MLP neurons of a small language model. Each row is named by its layer, matrix (gate and up: input weights) and neuron, and shows model dimensions 298-447. Each number is 128 + 32 x the weight over its row's rms, rounded and kept within 0 to 255. Numbers have three digits each. A neuron's up and down rows have the sign that makes its largest values positive.
A block is one neuron, or neurons of one layer that tend to fire together. Before each block is what it responds to, as a language model described it from the Wikipedia text at the highest values.

Responds to: Word-initial letter B
L8.gate11:082148120090178097139193132103072162111133046082111132162150136158225152105127123158103183158150130112145106185105127094086104107116114155143140124142118164154148181119131122169098088155117136188098112115068108115146156116152185132108123052064131163091154115122156105119071086157121113124110148151199147142102173112095155138095141140117122180121154167149160138080158142094127144117154171086119111146173074140102145170178129150204199070154139096108117
L8.up11:103087042134108099196137137127158097155147187134119129133109077082177123106157072119137153115127132071122130136115182128109168219169160104117135206139130097129110095167118137116123102153179184117090189108145127144131059130135101075146092104130156115179187105152162001105111107142110102133124079158153129096120161108100149172132151114114092215108141115154088135171140108177160150116103136121143156088149105050107160163152142110105144138126137130135101
L8.gate198:092124085119097082096151158136113178109129128180121136114101146156141176115116115141159166168157090150128143129080130142083067139083154155173170078175136123091146113193130195078148079115148170136185092164095067108109165136112151236155104138120129140130115101089110145142150140111163171128128123170130085111160154089163164178107132194203171121178085092071152103133183124105145113145198115158091178109105142166136153142145127132139164151142163150178094
L8.up198:133172116128153084105118129119095117165070070142156114147126108146138170075088151138092130086129110135108175101065133023118174166134120119152122087105149109067158150111141146150177129113148173105152056145100127202127162179170128088157090130106158195135117119106139168136138131076107155123088177186120166170122129198148184198168107132145100158087103103165150144143113111159165131101100127160141091159079169129149130138157151136164089146112158115126080
L8.gate262:156152086145095130173153136075199148175124120178132138148107106134133111146125152132108108154155114156108063106114113208083093142127126155121091100102065182151120064140074169114131221117133038160116173125182158102132064089134123116063156138106164100164150152134166120110157107129160161080081151114145134121121134128146153146154143185162101118120126137134136070121124128095141161167149052080133099156143177096085157152173123109118133140132140096130143
L8.up262:112139091116132171144164081117093063151151202139120134213131120129099143151120141141120148155158107129102078133198150151108125169116124087116084163131087124168166074134094086137112174139160079148140112163219111156124128137101102147141103136181160095152140108185145108211099043126130156090116095105089113151156170117111197122150105146125098101084155077128134131129087122116168197122101103150064105148116162131205113117109150141164094145167147147203142
L8.gate344:116112084067165134106129115111170154097088111177120106124119116126141137036136176084159141200219047189089094083153102176097133139182087129129089134119123112161127154149067045082112137084147123100151138067145106134104130101133155129113133145146187099128136111082157130124083096088085125114114087090193168146105142126137084062111149137129159175142100148113207163116116080075185115136147079093152176140155101184149145096138144116135201168142149102120146
L8.up344:128166115141159089117123115174074063158179174134062107152076134136142088066068153073097187134126141141148127174137111128124120156115166117128128202119111116115180113138110170124128131169095137156135155138125126086124138151105167179128164169147134141112101076172159130143142106140171124086024128152135161144159082123142122127141123166143101126150131142154152182114072137103137115163087148103149131172160115156119116129112155109135106163185143095124088
L8.gate491:102067077142138209083158118191114148122218137116069135185089148134139108153124134110150124167133157169124127093171123149216143104127181099160157191167094123121176078143102216115078114062095131141073117115120100132071139131124139156118149158122087109087110160139203192147132116166102165111066154148135112173164070126102080132140198176129107112144163156138071144122143096072118135130117141153126126111116114107164135147143108100155096139104106178147129
L8.up491:130121128138181205146130117157105126069127093130125117153121147138086156147098098155164086163153088098148133144120149096098059160140127163174131110165092097198198147116090138109194167138177065092148156146165191165121103102198163139088169110112149020176140151131160136121121116170144156150155107154137150149171199160133130142095099114137131170111094103130147132133134149117198130135138144111146098092100123121150145134139049116119135161212052108165124
L8.gate564:104119117119068136081168156113089209114179094155130066191122084111099105108171119115138122152113100151151126135115122126064080175113120103131142175137160104197160185134139145159122144125105111213106100092108126142130068058147098092121083113149110159161105131115116113124141084185216131073119144124169127111084074159119151125137137111125143151134115106083176128137111126136084174159143146134126160143164144085138090133114065111142122140149182113150166
L8.up564:124075155038159082159118126134114078128125149137127124163128129130078082114175092149114165128122190122139101107161133169111085127130152127135125066125192108094155104164067138145141147168099124114117165089185097086155120097163152107129089101110145130088125158163114137117130083136137143151111077159183157155116120114118143141131182160130174128095078084140139139136096120114184160107106093123097093144112099168085132129155117143100066190100142137125111
L8.gate706:048146100074145050114146121105115164085098170142152085170130114122072193133137154074101090169174131094114152163137112161103127131149139092124059159149134155180143113135083160075164147183136162122129173112074131123132084065142151105116146086155188093105155101137175118074100143164141095117099087168195123108109108132151127181085147140194150094101100127137096138167122112125176149137160127095125086128173113147148180133133094103131106100136095173120181
L8.up706:096173091146115094126116176113102111141142074171113084161134150142071187076126143134123134177085189100204116096151146168111110124113113132167110152105129100124146160174170190106143179148086182199113139121164171103113125139096164096104127133137097131133116131140143155134115140200105135134136172166147125145109154160134177151159144058125110148126134108153126167165104138123121212142156118082150153143119128122131135124122149129137103134106147173124100
L8.gate1034:192134074094102157101153159111132133110151162150108137130134158087141063153151140140131132132071112124153148169097187122121105129118103134155104147129159098095130094160139167192109098117105078171106078106123097128108092062102154147140135106174094108135126167220168152114135117103145153206113145131140152139102134145077112179152125175141153141140095083192100120118134111138110121097120082089075138066137154144087102126104107119113136126201167165138093
L8.up1034:171143099143169119091148141156151118103160114164140101125129132143156114119144118151150118139171076125159111139155172164146175184171094150192125108101077117144148064145113217088093108192100119209113098146117136068122122113109180098092116140167108144085169157128190147111138149135153113138155160104172145171103114159124148125104144131144171100155099119157060057124095123115128102126165084095143093142166186175088033087110092080189082124100110144108111

Responds to: Personal first names
L8.gate68:158122085154108083114121086145153165131129141084174130187082116109166126154095129169075118130125148160097148117029145151127070092147115102069142075180112065131093132147147134103116141087085067146096146127135101123074075136118103123146079132081131135116204124130134145119164166124134157155138139141059160170094185108097095072097156103098104169160084132097147146188129143142176128094112143114115117151161105082133072151118113146106161151161131091098073
L8.up68:159139130153242069136174096114124138157141143101107148118115173071177094154080143085200045202045105136085099094080115130088123109122166066176131154111121147124042102104089123119105186067130086118109050174134112083129142100134095092157131115152133139100107073173112150142168112116101125119113139118091170066149136119159126084140135167089086092126127157135128070098167084128063154149108099168091157121130108102176132142087144126092145138127133115127102
L8.gate216:114076170087168085074106119154162083101156122087109072095129111099141129096098124151136189136100143177115132148122161160163110135124118156135109134068093098178181113133121093145183081145101123123092111168115212135100097163133104097104111063146147144055143044113146084101136126103113160139176147121083117102136127094093076138122148143060067158095131141138112088125100107126112111093105123118097114160134151127110143113125130137095110114126156115165105
L8.up216:115135101146086085118112055128110150119091132101111183089131102154114132145121092092156151170130128130083129118117119133157143150136135095184082121091070099108120156169164110161203096127145160147161143069069148154138108137083168115143097182110108144098174096133131177085153093095118153164156124123155123149189153127090107105132157133180087130169119136139136108128130127142146167046168167112106161182061195150059130164125163156174157114084067137155123
L8.gate228:109169094099089198075141140106113125121175087126139092185148166142120138155135118114111127134154112131101152142078156125124160152156152089070069142136146162096171157145172106141094128127152158089148103110128137113120096125109047098054075215164115197141175121105113135135127118116099158090097124091112086122112118117129135119116116096152112089191144131171118106148134070093120129113126145154088131122107162136127165119119156136212098188107104077117160
L8.up228:148165106157123172134110137122094116105091149108125145140095143164163147144129126134114108135136114125110081142057182182147168148145094136134156125106088150135086125093146093115171096055076111165107160106138101173085082123097133104159186099126104123142102109174120133119104124107121096208136198147137130080103159114077123115185147169125173112169169086167110135085138178071120130141084108160114115124154139111112152149134127109082142119133037156085061
L8.gate331:080182143156100185096069155152090160125132199112134136155166105131109169131134130175140150165112090098131092064089146132122105138116117099133139064113107105111113077096131131157153154139056143136159151137131103110069057154120140126131133123143067116101118172094148145116118132149137140143131187118171161111128146087084097168127090174154143172119131136139114087100103128093131121105118129154175105104143161157142098132117122133124136137133214128141147
L8.up331:116064083090139114122182146153158124112128119129135133119091122107105102098154105105065183046183117108124132102087138172082117141081123135153111094160127114081130108153149114110120102094112121145135113064105117187168089151143099155147128170142100098095107158148163140100104131151171157124113107098146148136158167125181105092153149148179120155095130113148114101088131115147094111157171154109092111129101113077142149079163087102128154112149139116160162
L8.gate611:096186106153132086140145117156055130072182095131135133139102135102122099112105108114188092147052142107105109089152139149114063122142141121146155118144163132067134133140121111071119134088156061083120114120221100137094078131119179181183149117191163173102137169155131101146135100152102168112078129137138159096086124166166150134095118127083156158089120069137110119101144092117101117076110132175130111090144142125153153109163030078118023120115142114186140
L8.up611:163149131151136092086168122114071051077105143159100186120030140075121097128171116078119054145127104141116137079113208151157126106120094111119138146067132131157138171146171106124140125036113124160120147106168134132124120119147124124197092150152115080107158101146145060125134098103075105210124206109168149144139184170142100117147130127094091139144147148085128151122085160166082108061150100162131164135092135128083141128133092081136119092129198106149144
L8.gate740:094082136106144143128169099096101102129127083093130084140094135095130127157162141097097198089100086206129069140072186117151153159213128139154119101071150127067139153114129148129135127140121194157133143110153212094109097111148159144125086147151112138169115065109173064125166129093104142150173117181118174147141172163097134144108164122177153153153134111133146133151093081133138117118124197127046085153102131187133099151134149137141132103128160179132157
L8.up740:129188126119103133044177149159111102117172016129148044135122175100165111065109139131138160123129106151162167125128170098159148147157135135195102105071176117114117111108132168147144128056104157155087116126193119130159114176107109139147109129131143173183138050126182094122110184112110151125125090116132132131186152152116097153183158108128104116124139056132196115152119143105093021125078143119091103114063175183100125127074178129063105084143089125125138
L8.gate785:179164148142106144101145152151136192132125167131130077126133099080148055102159128090131176111107062087118157136074105114114068143150213155091107132084139066118097103129073138132112140108181093131069140149125100103085080147096117155135106096108094179151140183134132087155116078144116144101151057101138120088154179144113140153103113155089145104218039125128116128139089134068090121139092171102136081162173127127171169103123113095115122143127079124099185
L8.up785:154085145153100110178149147185113197141113124090146178112127125090131144137120106098153114160135109099111137164067083114047138071131144162109143127110127105142129125194125157101131200128122110156072072172155143203095133145114161124095088145114121130128125138164152156139110154107118141146154101100115144062090133080145113120132086173113127092135141086132122140149158145149119126147110125076104114104082149123090137171128097132132101165155077168111120
L8.gate1193:117113170116124085118151160139083116162123068123140164174089111097093127103112140089130142140089094155154140060164081070103109121121093093124150122120102068123139159101152174142139167091108160181129125107127119144085143103111105152142101041158096123166161125092149092189134167137105095188152152154152067189147064109139170093110216179123146141177141076162111086140124113117104122165122190088121100194063113141159148150106122167105117140122089110072132
L8.up1193:114112164085078129112154135112118105143075053154169124168162114089114147082191113089126138109150091172121059132149112104072116170137124145175123091107140149106155134102137123154181104068052080148126118133128141143128177178129091200111189113114141134110128126079121123160108148115121111093166150126171145167088068122138174120119086121124139117131171168156067101190137045184155139106171108140106088154122155145160139150132085132086141132055141163187118

Responds to: Sentence-final periods
L3.gate29:194129120096093136101055117118080109118151067054156116124160106182107108106174087117141148112116131126180123081151156083111167103119091136160102199165103141119111182155136165142112121067091138109131103120161074133078093101126149146108122124125146123151166150125132165095123156192138091106149105120174145133168175156151116145068150146079122111111121153138115115087147188110113149115167100131155132182143102072091146172105098191101115130154151074124075
L3.up29:119068142113096149109081156104124166078204145136108134157139122097119135145087117119079112152107165015126118134091148148151114101131099134123045141117132121095132145140116162109142159132112073184144149162160142125046091167149116154144140115168080108195118168134130118122102155157091086119132117130192145094111138141120090099119180095112108098097127130134074133124112126093134107080174097133141092192147099131109113159115136120099095145070130097123088
L3.gate97:078101129157129156103098108059101141101175122134125081124106091109105119141111067071151143114126163129111098123145150146153139135105122119109139162165156179081118124054147086139133084054191068144152174174108090132104165127130143109120160143165098101139125118161100157082139071152151092076105109158148149150086189158049153148154148108106107122101108107105110156112135072148138087119142110139173128131144081096127080148139182128108109155168083084190133
L3.up97:136151147122092106116128134208154104119110148114174124136108159158132136140184122086110024132109055105166142111096127142099132064122130100159099179148124161112151174142143126158170096120112119097151176158157109119079087155114111154123100120178120165085121090092162160124128162058141110095089161164084099107126157120070122160158176119058149135140166133112097134114104152150127163078117113132077107127102112129121155145149169135127048180183137076154145
L3.gate414:120122044148090123079107116127123123159174139126132129164107091127111146108108148119193061157138079185148138080155171067118151089157102125185102124071120166157119109134135111208095176113084167140127154122102136136130102128134125164154137111176142088117141178161127109126100143143162146141062109157203063108133053144143116171143097127127119115140124092127095145155149084140174138070115125108130107110118103133103125146131135144187090128145136098139099
L3.up414:131074092137079129168113144183083108141131151089109143076150121104078153111177091111110114122108118106173130091074181127105145112113116159132089089171175179117132079106068125137124133107116152087111133137151119112084115130114152080112106130159089136104093137151149131152120160167158095129114092121169109115069117113097120106142133196129176119164141129149122146105173121113087135099110091173129126118092140187124119066089062118145208167118147047159141
L3.gate969:098073149095130146107146109075126104108082104168163156150122169103111114094123131105136167149138127157115131137108128186135182146072171172134116156162145149087144100165151115115112131103204114122136152163127098191098110166103082123157188108078123114138102113118120155132179101082115083191090129135142123111071107121103120106125150134133137144134159090081124122120182134096181102104168123133102155079142130148128063102044162127092131122187155095115152
L3.up969:076119129146089031067093054055147119164132166158169153147156149126102131109116092131131101132110149172138089140129137149118123119097097185139117133134100104114156122087138127191172184117118108177130157176095139145152114128161098115156174145113127124167083173055133175122148177128065083121149109139063114117110144179098121129144103107142123155129138156084082120101137088129113118132141159105184133138129091134161158138106132114108098158186166077171135

Responds to: Word-initial "b" fragments
L3.gate122:103091135162135130079162137091148128074114135113088055129112202119148146150141079077156162196111165111124173151134133151120122126155133115162062101135136105074156123135153095114069117144151131164135146126142117118127129174118097098145154083121100179121135139069122131085107122094111114119125112130141123119180154129107140186102162116166111040104175110160089155098163168141116083090144157155143177152109095158134152123171085113146152175060144164105149
L3.up122:118124119121108166121153117119133114068132116113073104162126145115132139152100094079167145125135123166127137159142174162141110152179140119134127134180138136121193098190160092186138199127131193138159191095173102149139101176134131096157124068148151114150150145083125127118089088092097137174140121147101103150116156118135146149110152149153100160092113137154106122140112145152143069139139121145196148133095092160125131104095032115115132199094172193081133
L3.gate435:078114085109106110111155135141129090090120076170115147155095103112060119101109168108160100193141139155075116169110108162112115097151143026153139166180101112141099124148109158094132218122120130093090105115140151171101084125149112138076130065132160162157209105097135129143123100170128067143104116170156130182142164125117143168144128102155118147140157096129182150136109101119143134104139109138116135142099101137123098132142104138228130114126101117125131
L3.up435:114118093110112158125177126088081165119135116137081134111129128109115114106106122099122116197088154167108178130124191159096096144173165085144103118175115104141178093150144113081022162111132121127078092100085110176152102112160120115117115089146151136124184148154156056123138216162119118105149081180108122125132098070117133131096135137156166094172132061166173140178146097131154174151128152114123132137082120125101160179166094051135134160125101118085148
L3.gate566:116076155112133150148190172118137106179144104126054112115107107146160213186174139130111115128174109070110145135066165195104159136145135164085119118187127132139167084106146115080130136154080138123155153172102114187154089118135141086096106099093177066104131100174123114091099151166162146156013135147230130147126109170122165133138139161121205076172188133135162118102116129147162146102170126100202137180092143165121160149108167117122145132133127103104151
L3.up566:128157110126164128103097175115108103126179158078114160170108058136108162120106118156096104160101146102127140069076149118098039162081096120216144139081196097137192096146107124150125095139104101147137063089124117139110109057114120183141185151094109120152184149092156113155108103092178114100113157096095122098101187107097085156159120143110075135128118181158162143134104130092132150187106115088116142163118133102195095148188149127137170154131118156183110
L3.gate1064:157099102081131105101139059099119162134138089171125130102161136131138144105140125136121124104109139084150169110155145098078137122168158143132172136183175158131157091127119117188096146135090128187148155154032114138105166114095154141122093096199094111079176126081180114104079138161125143129116110170176120158168123157123168126149136069185140155124151152110117233115149157099199165130108137126168111076132133161141101102124080144091122130166158146145134
L3.up1064:143110072067139099130140080154100121140090091187055115182183164135187107115154115087095105143121146156175170167129108151061141130126132100150186141176182161169146178064102135112152131186087147113157130158065136093151146071107127104069133125179191131086164144080122173083163116135106088116131136170136107162147123099149125118167162106142137134128157091184125141090106137094112126160154137083132153100098176092061111144134115129169164140202118147137146

Responds to: Clause-boundary punctuation
L7.gate978:112151162213122103132096074149122120123102178124158145084108142092120159166127153162076108174131086063135126125055162173086134121103134098058087141135130165088107122103146114187115155159217172147104133161108093115139151150110177116157104069143101145109177059180164218130100142115151150126103144149096159139113091155151141104173136097187133059112124181072130106094179105160069115095072180110100135135123126184147089170144112153076076104168160097121161
L7.up978:146138155146137116121141162145117089111125196119148150195084105128108095085142148159071125152121109074132151131044130136076108108120145124096123123174130166217141056143147073211098178140162133109125138155142148137082153099114156086148070097113073158181113182168114192110106158146145150155128161163112125110171136193172120141120162133131125095131045135127161121145149145162098138130097207138084104108084152123091072158106199100109148081178088108117132
L7.gate1211:137162141136153143146160157104174143114113127132121120089187073185064100161074154124096148149141129109139090135127145123132103143099173158143116079095106106105114131065132109096119170182122086147129140121119153108112204103155087148128196117131111153164095075119154120191163160101138173139101135162150122190157119153143129110168091124134100116135114108104108078133114119168135135082108125118104082155135068191163136150128151114111124067128124044160181
L7.up1211:109176169107202190126111099165150123160129127163111128165099151166135130093161111134113087108150121126114119146120145111100128119151107117101110115110100114223113129147154162081116123097163076186071139194134121083092150110068151110129144126186101141105135111133199102112144160125112077113124109137084103160141151123101114197156119073095182100073216148143166119132099075063219092143125122133103133094128125144143154121160110117080193066131144144094099

Responds to: First-name completion tokens
L7.gate198:096165109143138077060103141119162092180147151120134144105132094150116093116187123115081134136177154118155118129113123128132140189168095134148090140149088106114134132079129171196123128055149196158149146113121153102208097083132076141144088102075154093134186082109134158084025143130142162137091120183098101125117070127090108119148115145162080128148142113119114111189118107117116128094095175075120099176135185087119150136107101130103158088097144058124084
L7.up198:068067105134123157145099202188124143104116096199127153104082177126102143148135123192096131137116080120074154108097116093120171124103096056129104093114169127145110140141140100086096152121150129136160079136072171149124131102116129080110121163165096136140105040114100124139138148158142206128091095151144143143129115137156086180101093141133179116142165127157099053183108098134034172117137146122115162217116121120145118058116158099175157167068109088107123
L7.gate679:131147126158153104100180118143029165154074144138126094129100110104196037091107125093128134159074085137123150074096142174099152139092150172078154111085091144168097131101152193140164176056128157127143057134114060106117156054171051168150097154102122083158090135122118128154147126145132145106117137143109100138153118108117175135103143140083193167166104145113109099118070096144099122106115135122209121136141104129189142104152138068090106099130129055154084
L7.up679:089086091094226142082119097150088190195167146206141216070117168130171125129119142167124152147075109155110172170090162131134165149104159166132164176116104197157096147125144250090133147122160132139115104120091088100173167106116096165094140148135089125129071078141100147096162131116109138132141134129149121175197105075113105166122191180134149152133095123087119108144089132118107179125051104096163114184200100150135171122124119088117120102171114099109099

Responds to: Word-initial letter B
L7.gate589:145099130118169124156134116139121152138176135161147089134070146171125094115155094146161181163142092145088134158097109191171117136157066156127179158083119120090101113126087159212101151125111167166142123103082140104128097132153099105123132133131140122065106172069128173129115118107109107123056094202093095134108121105137188113121135131108101160091128143081097092112092156083113061133138133168132115153183163150109142157137107113190142115158118084124151
L7.up589:177104177116152148127134103124138147135082122100107142112184148141067184110163138089147094149110133078103107151140077120119074119097151141171121152142076121112094062155054154100117143135169128116148137053140106079139135119123118134182131135175164133127134167134175094163142038146165093118117095151144117127145051091087149109129108177114140121099093155054156145138136148114118065150129103047103162157140141154142154184143153000163137090127162146141161
L7.gate952:132141118160163122099158092111097124139086144151048127169106128115123153158140152115119088137154104190084191126117121166070106168180087047116128157180162121115127079138137142138119171175114117098099129093153145154088114061147117130094078138123181146131209157122142112139145104131194043133123144164135082125099095092098121066092144123172197111141127122123092154096131133126151160161146138102114131158150142121137201127116159084142144098145067175123093
L7.up952:163117119092151096143139137139114128128118123098128155101146136118088106173115129072112186167163106112115152133100125121112148110103134130115153092131126174141121149194090171100121097149137126103123110124146132161127109153110148140175135087146083114091163075187145116071107118144100191086113039137120125112110121072132147149119150115160177151126132113160183142151026105115115139132127166129161118129126180120147109177179117182141112135161162106124086

Responds to: Clause-ending punctuation
L8.gate181:139150176136121121043148143114072177101189136147103093163119139117148109123052096108202143112133101150115116089104149108132140191093179151158137147111130105058177100101123143122120139140091124166147130136147167173105144071103160119152186123166156153233131186130116091102183166153151118186102119177153056128165102151081123117105132101185093096103070151084092074111074174099126105123091159116154088126178121084128153153096144159078154097130114163120128
L8.up181:165162202163084101105137170208105099078161189168137098137119126130156163150129122146163132102151133177171119158066107087108130161133130156118137167180081105102148165068124114106147150138177118131160179191164181192140106164105126127094181131141144120146115115131176138092165162147093168123084192143122088081163128134167081129161086135128061155045121125151137109106081125135116136132119100099111107171133132114150106077118122131062142109115129109100139
L8.gate185:147205120122141191129149146178141068187199231114099138128029151184158173123161095129128106175146098103145092111089155121122062138132109159161143163091132145144180129083086157121129124055157104158096137088079109164137131160117115059131105158137143146215113148159175122125113122117089145149102078116129124200143130139124117114084118100104123134149112135129129202185078126155110089114127126131125162096107095100110131106174103090154097126130189123116147
L8.up185:172130161091156138071145154172093141132116178163118104096102129138139072119117088102114084091121133131087117175106142184136134076181128186108113177164151115166111151117124162159074155109110119138174126143131133133135170116117135122150074100162023131076092115167132072178097113127078206125136118153139088163173123135126149109124143119146173132090151113157117174171072130193138148157134190082107112146085118085161176133137182099180166085155180113123094
L8.gate237:132167122155152087051187176151063119131126101137090065146123121142153124091117122087093075168106062137125051142095131096125118131103147155133168085157103096167157086097121071114136141099144056143123079092140128112106103112149121141093159127127167113106145147153147150125140079141125126134177132126132139115148144152143098130093133089126171077088117185128131067140162068114157182137082157145101142111176132167228109224151183158094108089103122125133117
L8.up237:101159098180133163078077138052134105143074157155124050101076115164158145109139172147196055138137108089185084182138136112141118148131135160125130101095126131159127058064081117097141202107163128145098115086165149101155115097118091156085105154199075131149152110174142127113134105139134118107075152105083058134081166159104189099112127106156118102117077084117116058073061104144120123097111125094060133133172046084156098117131153149118081092121107089139133
L8.gate567:090124152130078102100136064151143134138105082081126162128104106152112062177162187074103143193097177181150112153146189087178147089151135111078070117111090110161180117146071084113150148157139140166097143117115184186204134131131101105118084096135132125136114066143102225124137170109166139125072135124052127090083164160064139203117100138174142067086119168110083069088119120132100071129148119155144120132107103121099139112177081090109108078093131153185168
L8.up567:118153155120106123136160114122148098099110169113129094130104141107216159072141171101153173154115076119182143130137119111183179131110139082128118116123088161099129160125131103142129125138184104158149074116092046123167127126123158107156107127120119090170138186159133159103176123089113191113145112108125115100097117161167189107132121111174078099135068075123099145154100157171153110131184123160124123135107087213153166188211151127079115055141134115123036
L8.gate641:072126168152131105096067128074152157131111176065129125151049142130145130148103136138127138151135132188158129110114097149165085171107126143082096103159102137161099170111127099214109201166179175103106122070108066046154070074160112138142095140120120070125126135131192117121068113127080129123134177123083118143092150125137078151142105134086159151125123158109143177131084173071141114136199114090080110131134145096186149175167120145120110105133181145147121
L8.up641:135227166138134157154109099159161166105105124168167112138062100167128146153194084081165067109122148143121113119104140170102176103110104086120117144171155095095185183071119135155130118103182163143145127134149086167134118151100175135137124159141159125119182107174155143193168144109151163157088109106132134193123101121095151136190123133162109120120137081137113085088139075140146117103150130120113092149135125154108148139136135162141120116136137151105081
L8.gate911:112107170138127137131122135089103135098155110091145172145066145132097106077141092184092154163050134152187130159139102138117125125163144116150081162146106145139210197159116106139164099090179106116091126153123091169136170129110139116137105156136125114202140172082162186125131149122186121103176109103172091104077136180137136158087150089136138133118129188130139114200160142094144098125128176113164173131152123169127164119146180166149099112087150142060171
L8.up911:100104180151172147163096100121120167099115141102130121141115122158116147110142131139076121143092087116177114146177106107101194130174066096161135134165135061150153174108096153131158058103186102166142155161169098138108135145089100191132090132165112079127080080153148125066088145144122166106158186093180127142119144145141123137064141084138164088121156142138120090090095145186138152164146110114095149132172088204129066117169099019128115087136087100136137
L8.gate1000:161163142105098152144144170110212142157119132090201175178095045107243097161101144095175178180168156141136116105127088118162132177218165173069149152136146072165134099131126092131099160151147159162113146195142120184162126106166154081164087147160107111136169122159128118100152156058162157113107122119160150066141132137094091161106138117080099086135072112080134153118144170042099077064199105123072119168105132142180075153166093132074093130128093100142155
L8.up1000:149130116092138134128128125104155076205155128113158100099160094143157172150137088121155126101150093115081116078134110132119101113103121119096085097103118083125140069104162090156117125115198085162146158086088118172122135168086149105179121121183112153181133116149114199098070081142128126114095133139126147100098202177115173125092071135169140100060151113121118140095094128134133057080165128091057130154150074095111164058167073149124156139139110161101112
L8.gate1008:133125160104094062127146135131154093111142171096159117162123084109128170153113135154051095129152138127140095104117155128109093117150129185095117166118188159167140125135077115185137149100120107079172157146072152186107141065100129118181091124138123146202104126145171098092067170150097124068084211183094112120074145090181094172159128170142134043144151124116077029116101124140101131145124115050109125100127115102084184075151159144142131137123176112103109
L8.up1008:095136130156123071151140109169106089148156141173165138122106176119121097150108134105135077143150142098113073115115137138167141120155135126157173141151160105135099094089119099148080127110132123147079162158105096101154083095160153154136119140134150070136111111082172124196105144207104108118099087087152100151107073100106136204149097119137186126093145105163157132149141114131109077070126136128096149112116096165120140069116188135093198163100178090094190

Responds to: First names in lists
L3.gate164:133077135123119137087104152163079113120121127106095118147040124166159133051096082109133087188129124141184163149161145138126145178163116104166107131129112111130060104093133065151170125083120091100106064102063144116109183128124140139187113088140117108099150112141174150141067169101152189170139182087101199113099146192185112152186146143165139058148198118150144129090128165083113119119094065115159089116097159080141131099129090114096129129147131116140183
L3.up164:089133110159183168089122058149145173157113099137167139170124128078139194090110138084104181172112065144116149128117139128084122144130122119114197116096134168122110139083119117168120098148135129091124133120115242118150151130112170067143164072076149139095145122111164105160130136143158135187151143153054115126131132181121112129134107165104107106088070034168140161162153131104139073127187113120076148122148155082165167066109086122110105167112115153093163
L3.gate199:167124100144151079168068114162082141157122100145115103150120108154109150110082118060144088134166136145102097144111136106153144116121079094044105141068118088167129084092129176157161147111111189133079181165157173114114135171127136167121108126111137129087082152103145161134176119163135125155146135150175158130122145155100105090199079137212188096127123118158079107113123138176135142163115193129122106092224158174122109093115117104095140116156133092093188
L3.up199:130181169108145084138138086135135102158106137115125146165121119093147170089142113094119137113109137091143137137038125221111116151088108143115139127114125114129109113159100177129100161122138102156096168082133154105097134113136094141105080152095112131132145116119076104156087105140084179139173060101120150160203132140084178117132179117151131133099140092139157095099060152140138178163150186169111126128147107117133153122139157160079186147095192114130125
L3.gate506:112119102170109160170107130183070154121120128200178143145082185095134152097180096086081162154085118133141109143130155077121107149072141154076177066087128106127143072136088150121151085136163101083137138125102114056120117167119142174147096062102122070097164083110189168125149132196162120149097149164144128138165106142122111092171131167148110119130103083198112122142097156101121084077091147113136136074109085125135144075146188085134121155144129119060120
L3.up506:160157116098125135148120142186025151105101116122112142060095102045102084078119118114142162150144066097168167137099177101140120124073119177088199087107186139150092134146083147147094115111112089111100079111076155138064172111155110148071120115090135115197136093147169120126142142166134177155110163131159155204129083163172132103129159145102134092185136126139069096155080122137106138134092133114183116096113164120115184093157096126156195150188139135116137
L3.gate827:142166114133140116088114077083135101165129102102135140151080139155131115151143120135130085068113121094161118099048153060103078112117210122137155126159138119138091100128108215093165149169072111136095105122094118140182143107164147084147076142092078092112133146055210133096057150147144127088147087191144133161077123099143107070120154140158152142087146124114109168106119081112130146152107129215100159182137193181155198032140133129165135132102161066147155
L3.up827:130116154127169133102075094145121141094083147146086118116106154128186140118154107141177126091125155075107147190157149179155075106126152100131206115143161140102102132111116087155057105124096116147151116142079157127068140148088135067120094098118089058150074146075144094156148158122116131155133124101125113138130106100084106128166120107098153131089177129146099155069108130133046065090067145177111121162145107148129119117124169093076111149138112123150155